Part of a small language model's weights: 8.75M parameters.
MLP neurons of a small language model. Each row is named by its layer, matrix (up: input weights) and neuron, and shows model dimensions 128-223. Each number is 128 + 24 x the weight over its row's rms, rounded and kept within 0 to 255.
After each neuron's rows, "fires on" lists the tokens most often at its 100 highest values on Wikipedia text that the model never trained on.

L5.up792 [125 140 148  98  91 132 159 152 121 131 139 139 166  95 142 134 162 116 191 123 118 122 123 108 154  89 131 179 152 173 143 123 144 128 142 136 139 182 124  92 141 119  73 153 139 157 117 103 131 114 114 141  96 141 135 149 117 135 153 121 159 157 133  64 103 103 129 144 125 147 151  96 146  66 134 143 140  96 101 159  44 146 109  98 173 119  94 158 125  99 165  96 107 144 117 156]
fires on: " re", " Re", " Total"

L6.up605 [101 123 162 126 105 140  97 175 119 118 107 113 111 159 118 125 120 137 167  91 120  94 153 139 158  74  75 133  94 133 133 167 110 116 163 103 151 124 147 138 105 143 165 111 123 129 115 158 130 105 139 156 162  91  98 107 101 117 153 137 123 172 134  91 129 114 133  93  94 138 158 164 122 132 129 190 137 121 115 112 114 124 118 136 108 104 116 113 173 113 143 145 107 160 169 110]
fires on: "th", " th", "–19", " in", "ly"

L5.up835 [125 160 141 114 111 167 147 145 103 127 158 155 131 150 128 135 135 132 106 107 140 117 122 130 159  80 134 136 147 123 126 133 118  85 100 138 162 153 163 139 120 134 138 107 129 111 135 136 137 108 114 107 151 160  95 100 103  99  78 161 132 148 119  85 130 148 114 124 155 127 132 141 173 116 168 136 149 136 149 152  97 131 125 156 117  93 136 125  74 144 161 116 117 163 124 191]
fires on: "ly", "y", ".", "ish"

L6.up726 [131  91 128 204 118 129 131 141 113 155 115 116 139 142 124 159 104 103 136 168 145 149 104 167 129 132 154 148  96 162 189  82  82 163 136 100 135 115 109  95 134 139 108 163  98  85 121  93 120 111 132 154 134 119 126 153 116 129 124 125  92 166 132 147 123 144 118  97 122 166 117 199 119 125 106 130 122 139 172 141 122 113 141 113 124 139 130 140 129 134 162  97 130 133 139 126]
fires on: "iz", "l", " p", " P", "in", "n"

L6.up20 [122 135  89 104 114 138  91 146 103 137 150 126 156 133 147 131 128 119 133 162 153 125 105 104 118 125 139 152 123 141 126 141 123 129 126 139 130 143 115 133 106 155 120 158 140 151 106 135  76 163 105 147  99 103 106 107  54 106 100 156 120 131 176 116 122 139 141 128  95 153  90 125 145 121 139 153 111 144 106 146 105 141 110 160 167 155 144 185 141 146 146 113 152 163 123 155]
fires on: " re", "ys", " un", " add", " inter", "ort"

L5.up634 [ 88 122 160  92 124 104 129 141 163  86 130 131 115 168 160  78 119 132 125 134 130 144 134 108 138 142  97 149  97 131 174 145  84 147 146 120 128 157 127 160  86  87 127  88 103 137 148 182 123  79 133 123 130 144 105 174  66 108  99  97 147 117 157 187 118 132 109 113 131 140 175 145  95 174 106 163 175 149  97 136 103 155 124 166 158  88  91 126 174 146 113 104 130 128 128  95]
fires on: "a", "v", " Af", "g", "k"

L5.up1061 [140 130 138 169 131 136 137 160 110 132 142 134 151  98 104  98 157 117 114 144 111  74 162 140 105 143 131 183  81 137 145 153 146 141 152 108  98 102 130 115  97 128  94 121 144 132 153 125 169 157 116 110 109 104 151 126  99 167 126 161 128 110 134 155 135 124 130 152  67 121 128 172 161 110 158  82 113 120 113 101 138 112 139 138 139 123  92 142 121  81 121 172  75 186 139 104]
fires on: "p", "b", "wo", "v", " n", "ul"

L5.up787 [135  97 149 140 105 132 139 149 116 157 140 114 143 113 133 157 126 104 115 119 156  87  88 144 111 146 130 122 126 157 169 102 110 116 117 116 124  84 161  84  95 148  86 121 126 177  92 140 147 178 106 126 100 124 143 144  68 132 157 122 130  97 144 120  41 169 112 115  98 117 116 110 174  93  84 128 111 152 105 149  62 115 144 110 107 125 104 152 105 104 160 114  95 122 155 127]
fires on: "ul", "ol", "in", "amil", "p"

L6.up1068 [160  98 141 111 103 151 112  87 136  93 134  93 107 151 130 136 110 123 140 118 115 158 165 121 128  61 108  90 133 121 122 133 136  99 123 118 121 146  92 135 104 105 114 117 164 118 129 117 109 119 118 152 144 146 152 153 118  77 106 181 138 109  95 116 118 157 147 118 139 122  78 133 125 140  93 103 141 113  53  83 117 104 127 124 159 149  93  94  97 107  99 137 135 147 171 104]
fires on: "l", "m", "erg", " c", "-", " f"

L5.up1364 [ 89 123 150 135 126 120 116 126 129 132 137 158 146 101 129 103 144 151 129 111 157 158 159 129 109 127 134 170 151 154 127 112 120 161 110 150 122 154 133 158 138 118 142 106 158 131 135 133 153 110 111 140 113  98 167 138 164 140 132 151 143 138 137 157 113 109 112 142 128  97 130 120 123 145 131 155 123 155 125 115 140 133  84 145 142 113  93 137 120 110 118 129  91 137 141 169]
fires on: "a", "y", " year", "s", "ens", "est"

L5.up1458 [ 91 150 162 173 111 173 131 173  86 146 126 118 102  86 157 104 115 107  87 117 144 148 121 139 139 100  59 113 105 120 102 130  83 132 123 149 123 114 140  89  89 121 140 170 167 130 126 115 130 116 121 122 160 118 121 115 128 139 156 120 110  93 135  91 101 121 112 117 141  96 123 128 102 161  56 120 135 168 114 113 118 120 128 142 111 118 129 127 123 103 126 108 142  94 135 143]
fires on: " sc", " com", "id", " acc", "C", "ong"

L6.up1171 [124 153 150 109 114 162 112 141 127 149  88 156 143 112 100 145 137 144 101 135 123 148 149  93 135 113 104 115 122 151 190 153 161  91 149  74 147 138 115 159 113 105 133 105 158  85 104 134 118 101 166 178  83 143  87 143 112 117 133 125 131 153 126  96 114 146  95 137 134 152 161 128 131 147 146 121 126 126 107 129 119 119 182 101 160  53 142 155 117 126 136  91  88 151 134 138]
fires on: " E", " pro", "ey", " ent", " e", " Con"

L5.up957 [177 120 120 106 133 131 128 127 122 119 144 106 172 164 121 130  96 143 112 134 215 112 140 135 109 121 111 138 128 165 120 101  70 141 118 120 130 196 156  99 145 113 124 103 130 132 140 105 144  92 110 156 153 138 201 115  99  99 177 129 126 125 105 130 104 107 116 105 137 115 161 125 130 122 130  90  81 153 155 126 142 129 124 136 131 129 113 111 132 140 151 118 139 142 124 121]
fires on: " year", "orld", "==", " |", " career", " G"

L5.up658 [160 155  97 131 166 133 160 148 108 118 170 129 113 141 115 154 118 162 131 137 131 135  98 128 128  80 141 169 101 137 105 131 121 144 157 134 138  97 125 109 139 108 119 146 140 132  96 160 136 118 117 122 122 117 145  91 119 140 159 161 154  78 147 138  56 118 141 148 144 151 161  95  92  81 141 103  78 138 130 126 138  95 129 150 137 136 102  97 128 151 140 127 142 124 139  98]
fires on: " in", "ina", "i", "ong", "e"

L6.up296 [136 151 147 124 168 144 141 108 119 131 144  98 157 166 105  98 104 142 139 136 127 104 142 124 203 157 107 126 155 151  91 102 181  89 105  99 146 106 158 129 137  73 126 113 107 110 121 141 132 168 138 130 101 130 119 114 136 101 140 141 149 168 134 138 132 115 134  99 116  86 143 149 167  99 145 103 145 144 120 132 117 112 157 146 151 127 106 139 106 104 108 153 139 128 117 106]
fires on: "A", "R", ".", "S", "U", "E"

L6.up1075 [ 99  93 121 115 114 124 154 141 120 146 109 133 172 157 151 114 147 122 146 131 131 110 110 115 150 110 140 112 119 127 140 138 188 112 147  97 136 166 164 155 165 131 132 142 139 137 149  66 137 110 189 121 200 142  99 109 173 176 144 132 112 115 136  99 107 156 126 154 144 157 119 129 125 118 112 147 131 126 140  86 149 150 137 150 119 123  96 112  89 121 147 107 115 119 138 156]
fires on: " of", "an", " was", " +", "'s", "very"

L5.up712 [108 156 119 147 133 163  77 105 145 113 117 131 156 111 129 110 111 128 116 142 171 157 148 128 136 190 144 158 129 152 153 122 175  97 100 147 109 104 167 144 111  96  94 141 103 175  77 121 137 139  99 152 132 134 169 129 167 131 122 139 166 155  97 124 139  97 112 115 105 142 130 161 155 163 126 105 119 120 175 155 132  43  99 144  79 142 124 104 118 103 135 148 126 145 131 114]
fires on: "if", "ri", "gh", "ce", "an", "iz"

L5.up905 [ 84 124 148 141 126 128 152 139 142  84 140  89 121 101 130 132 141 106 103 130 160  71 142 123 128 116 105 175  96 159  84 128 156  98 113 156 156 105 155 108 119 140  98 132  95  91 168 102 123 132 140 108 142 113 167 145 102 135 156 142 136 135 142 168 140 107  92 178 104 126 133 132 101 134 118 118 114 126 158 115 108 108 151 144 124 171 125 108 106  93  84 152 158 150 124 148]
fires on: "ir", "id", "u", "v", "vi", "i"

L5.up346 [ 85 132 138 118 124 117 137 135 119 137 115 131 125 156 111 143 103 159 138 123 145 107  83  98 140 143 134 141 181 133  96 135 141 163 178  92 198  67 139 110 172 113 178  81 140 144 149 117 146  76 137 122 131 107 112 136 114 141 154 130 127 149 128 117 138 136 137 107 143 125 119 122 138 103 158 124 103 120 177 115 138 141 126 115 104 134 172 138 122 148 121 132 108 144 107 116]
fires on: " on", "le", "ed", " out", "ue"

L5.up979 [158 140 124  83  96 183 132 167 131 138 141  98  99 119 100 114 131 157 124  88 132 113 166 103 151 132 180 152 167 134 134 159 164 160 179 167  95 140 115 116 140 141 121 135  92 102 131 121 126 111 132 135 115 143  85 140 155 148  89 132 153 150 148 142 110 135 151 162 143 117 149 109 175  66 121 104 110  81 113 137 150 124  85  96 114  94 136 144 155  90 104  97 150 119  95 118]
fires on: " n", " out", " re"

L6.up1154 [ 96 155 102 113 150 126 121 104 105 122 143 146 117 137 149 124 186 119 151 152 144  82 110 131 107 115 151 127 131 172 117 144 130 134 120 143 140 144 162 121 119 115 112 133 108  96 125  98  55  87  82 140 113  99 143 146 142 130 144 118 150 132  83 129 157  97 119 146 186 118 164 179 198 134  90 135 122 137 147 131 129 117 115 140 128  90 112 125 150 165  92  99 149 177 152 113]
fires on: "os", "ect", "her", " add", "hen", "m"

L5.up1320 [100 152 139  95 123 114 141 137 169 139 115 122 138 133 106 124  81 100 138 113 147  93 100 130 170 170 179 141 123 128 131 130  91 147 147 125 124 119  95 122 146 183 119 149 156 121 107 108 131 119 104 158 143 135 141 107 134  98 148 111 122 128 137 134 128 163 119 151 109 102 129 112 117 116 142 105 141 127  96 157 160 102 121 178 110 181 123 137 134 100 104 137 152 111 179 106]
fires on: ";", "orn", "iam", ",", "c", "ar"

L5.up412 [ 88 113 105 132 150 156 169 119 108 164 127 109 125 102 112 121 111 119 115 149 122 135 189 106 110 105 104  67 150  91 181 150  94 163 128 132  96 141 154 127 136 158 137 122  80 156  86 166 153 118 133  94 137 117 127 125 123  86 102 117 134 124 145 127 146 127 104 162 133 147 143 112 137 110 134 139 141 115 134 136 123 173 109 113 143 177 149 115 115 177 126 129 130 164 176 129]
fires on: " not", " also", ")", "et", "ot"

L6.up744 [128 150 118 144 114 155  88  95 136 149 121  99 136 100  81 123 124 162 134 138 139 105 145 132 163 146 151 142 129 151 149 133  97 133 156 158 155 161 118 102 134 110 148 170 137 133 125 145 115 108 123 134 136 147 115 144 106 131  88 111 139 182 135 140 110 147 128 164 126  94 112 116 114 152 171 124 141 176 110 117 115 181 117 145 134 116  80  90 143 138 100  90 190  95 196 167]
fires on: " on", " for", " (", " with", " May", " D"

L5.up195 [106 116 119 136 112 115 104 136 140 127 116 142 123 105 109 173  90 158 119 145 151 159 107 102 128  99 135 157 144 103 162 141 104 153 130 153 101 159 129 104 111 111 118 132 136 119  97 158 125 102 133 158 113 106 127  96 168 108 139 161 133 147 134  81 101 110 180 149 181 143 146  87 168 120 135 117  76 125 137 106  70 126 117 102 155 105  88 109 121 149 126 113 151 128 169 113]
fires on: "\n", "ral", "ian", " re", "ly", "ish"

L6.up292 [156 114 159  96  96 140 137 157 115 147 126 129 128 121 126 155 148 107 123 185 111  84 152 134 119 129 162  73 101 145  71 153 161 141 126 106 128 115 145 142 122 138 135 142 126 122 145 155 159 122 104 147 127 118 129 122 148  96 154 148 145 119 110 143 116 160 128 146 132 124 134  83 110 161  79  91 222 115 153 156 124 152 116 134 122 157  82 125 179 118 157 153  89 132 155 128]
fires on: " Ch", " Sh", " St", " sever", " k", " Th"

L6.up1232 [ 99 151 121 116 136 142 132 104 143  90 129 110 122 130 132 115 110  84 161 133 148 107 129 128 143  97 141 131  85 188 149 115 108  94 140 107 199 121 125 149 107 138 120 131 132 155 124  92 122 120 107 141 123 154 126 137 123 114 167 131  98 143 161 115  59 171 108 123  82 172 141 168 155  89 114 137 110 164 124 146 100 161 118 149 121 152 130 149 105 155  88 132  85 139 157 118]
fires on: "ur", "t", ";", "in", " University", "l"

L6.up1496 [109 142 124 129  89 138 122 119 135 128 115 148 129 125 131 126 101 124 159 133 132 129 135 117 113 134  90 149 165 149 148 174 169  90 171 124 110 161  94 116 163 105  92 133 141 169  82 156 145 162 125 122  96 100 100 126 131 136 152 131 106 121 191 139 100 133 109 112 129 111 116 129 127  82 135  95  98 122 122 126  96 127 127 123 130 146 144 118 164  93 115 119 101 135  84 127]
fires on: " re", "h", "re", "i", "ife", "on"